Weights of a small GPT-style language model, trained from scratch on English Wikipedia: 426M tokens.
MLP neurons of a small language model. Each row is named by its layer, matrix (down: output weights) and neuron, and shows model dimensions 192-383. Each number is 128 + 32 x the weight over its row's rms, rounded and kept within 0 to 255. Numbers have three digits each.
After each neuron's rows, "raises" lists the tokens whose logits its output raises most directly, leaving later layers aside.

L7.down1456:130103121188077111151086082113134114141115156126084069134114122100191139114130076135090095121126154090126096121164123118158094113133146152121079083159143174109111067101098112045134157137180165128150136117090111182138124148113122162124060135112156098106081063093204153064097164139093138138123126096142194130130125157142086108135067178164144132125164101074137076195081105142174163137192118145147121137154105102080205133172108134124129100090086094150167142176105156117212089091142144174135146162112109184152104054084137179151105178087107156112096140190131105079133115169139132175
raises: "leet", "ifth", "ré", "isher", "lying"

L7.down30:126134119097117066086182112120140172106098126086110172206104075179102116118165062069096099148090079071105111098105122123085124122159106140155136132113104164128117113189098090157110109137150129115134154109139084150156133148166098121146159136142077097080124109138109122090135117097144121139095106106130193110170095156096089170111142166139170123156114126155134168151121187104053084123197205119164089114126156190145136130071103041095088047098138065174144137131071151119155173125128132098159152087144135082121114091132122124134103119103139118170140067098155130108121134153115143149
raises: "'s", "ial", "dom", "’s", "'s "

L6.down554:106127126149125191078169158148107128088111102152074155135145083125069117146136158105137065110092103152097071173135078136157109083113120197066111129174129183153107154106085116166152150150169124162096151119164056078126120092142168148122106131161090169164154102133152169136138078114136176045140129096146069193124167156133133145132069107113176172155138083129134154102113113090154143144153140100110156191179147104164084164124139188128185134133159095114098119172132113178112137122113115175166166144168094108203160117121196166151127124109141163151106072075127123185173093119137118173
raises: "ti", "ili", "st", "nd", "worth"

L7.down709:130056133126100167134137109169109076123107101101115109171145131106145112105140121134105138125135163136138113074107109151101138145047101085171101120137108118160136113147062112074150154155118137127112136229130124098150124152115166114143090113140108175087165155142158229149156142136124145109130111078134144135130096115155106119145119138111104107127125162113117091199110183149172173123159108135167137133154107111074104070126145107118154167090172200080140146187164178132144152098162104107114146153128167177160102082118184132096113096143120141099146087117140162147099133064122160147
raises: " would", " did not", " continued to", " was later", " then"

L7.down212:084161166162151165079187114173109154110107178115131138115146122121123118145096077142154102138110091168140134104143105083086145118102137071170164121075124115186172092131131053095143153169129074143127131081138140139163177085105122081144088039134113156129131116128146143152117069095169129125154134090018177173140180143194087151092126145112131165062075141120083160098092127120118118146139076150141165116097142112156069071198112112159193130114164058097069097088145122165182197098078140132150117152108139145119122143112114124094134150101059146167121138129117104112060090133103172092
raises: "en's", "| ", "| M", "| J", "| Best"

L6.down112:184152120103109168112081142109090152115119136108139147094130124180101087145135116141065125195126081143131098094122086121139116141143176129135132084132090085167137109201146112127155080091142188106139188160170134139077158126113117060156163128126086163145109100173140155161103130121134085118073095102090105130156156083128050141123122184112146159178138104139074103123159106153117126072082109178173130166190132107185134127105120127118134125171172142103140087080155146097075124173113136131110085101175110127157121097131137135138120042148145099093097148159106144134164104071185149104
raises: "s a", "s the", "s", "ends", "es the"

L7.down746:059148068092079161111150141133065139168119109113115141164125099167111080124139129127122144141108146157096101119151160163117075165129106131144160103125129120065128171112073076174133124105157070183078113149161107168085125080142147092174098105162102167048141128118069131132174133160116089133106142117108152156131093123119146138111104093093144140157094109155177174109146131144150078166135094129117126130150134131137079129156121045145117128151164125168171170149135084111140132155156117061093104166118175138168077115164035102066108142137129160102100130143115103135165159120120113182
raises: "'s", "’s", "ruth", "'s ", "e's"

L5.down948:113124173082137189127158159099082079108128146136203155193105115141130116156174118107117140151108139154105104142111136049119135107136117122144076142155165150110111133163128127112097063213155141041148146090089140103143095103120119114149093134128112103091114120145126203083136154083119067143148157187115140141063146129089107153161143147183117158150080161129141131114193139147135108094143159113109118151129124044136155174103142087149099141141127083126178108127122144055152148139125219170096089104128112135117090136238134113132154091093123092163140123106176103106093173067168110107
raises: " months", " of their", " of them", " other", " years."

L6.down632:099137163101169115049100195107115150092112129142140139109106172096126176142148091145104123126152073128112121123149158139110130102084118112162167067144117164209141142197151171133130133159140115113025132120099120110165148087101124098134152073109131114133085066152119137144099129150080148123141103089129143093104161155101104108106097145144168105151146164156128093168120141115101086137149153065154093100137095160098144108091139135192139165125152065118062143091054084195103134126167127156104155111108110102121105168067172080218178123086181113078141091148106142204127139081114117109
raises: "ical", "ically", "ian", "ized", "ians"

L6.down30:170148098142132135136106130126113113157102126113181132092141154142106155077141118084139134111070129146164058108188106112153119108100137141147107145115159162175131155119128089108128117152111083121110199080138165165163152102039135121131108023112109148158135131157141121093125161137220110168106154127127198124041121071101108123151166131186146118107064157135088124157150161175144070127158109129115090113138156154154137172186134148082148174170180106137151172130152134129149104165150114102111144128157128152174147140089141133109153118077110097124071126124095142136162100127144117133
raises: " by a", " by", " by the", "ying", "ring"

L4.down582:102071117136119157162138155131132114112148125145153183127118116114125171125179145147086125153169150124108132119110071068160107102180168093164127137126112151127091196115168161099112083141182108148106099141108133075133110125148165131108099152166137159137090115199092116138134168096124141193150158095119158130086139056109094164127147122128138080134174189090132168126150121193114143141132114113094131135080142150131166139093089173115121100089091100105099125128070045090141137103191170117085120143084127126095148057166143144175125135113088116142104136114174108125132145121152176109
raises: "th-century", " years later", " years ago", "th century", "ately"

L5.down1354:074206121081119122079047153105096111080174139129123094134063157109080172160111155116130129118125180105099158049116133121140143132155125182145167106155140102145123088125111122138108148073171150117140112167114117168164148130159128128109116112122117104171099100133154093101171040144139160048148124141145085155175155142165119113082100080151162176105116133168094148121138167093107087159116237123080122068127177110124158143149115143186171079123166108105133090149086103133100151130145164163175082149156138157135119189122019104087133077159154128108063110161148126173087076168143159096
raises: "ably", "ards", "sis", "ilities", "ston"

L6.down597:157098113187162151087145148066162146045134177134141165155098142137116143115136099117131158165111170094136133143089114111152109147113155128085089118149169115152166137126142096115170102113130093152141135142087090104132121126174151134118117089177050134091139076073108089085115143117134101202123156191106187131126085097066107150149143124178135126094153101114113136133142158130171069080108114091034138160130140185106129147075127054116200124206164142103118155108141111132154097097121241176093110185110148156146119148067090174092161154117110094144115120165124090135131127101168163093
raises: "est", " except", "one", "est.", "ness"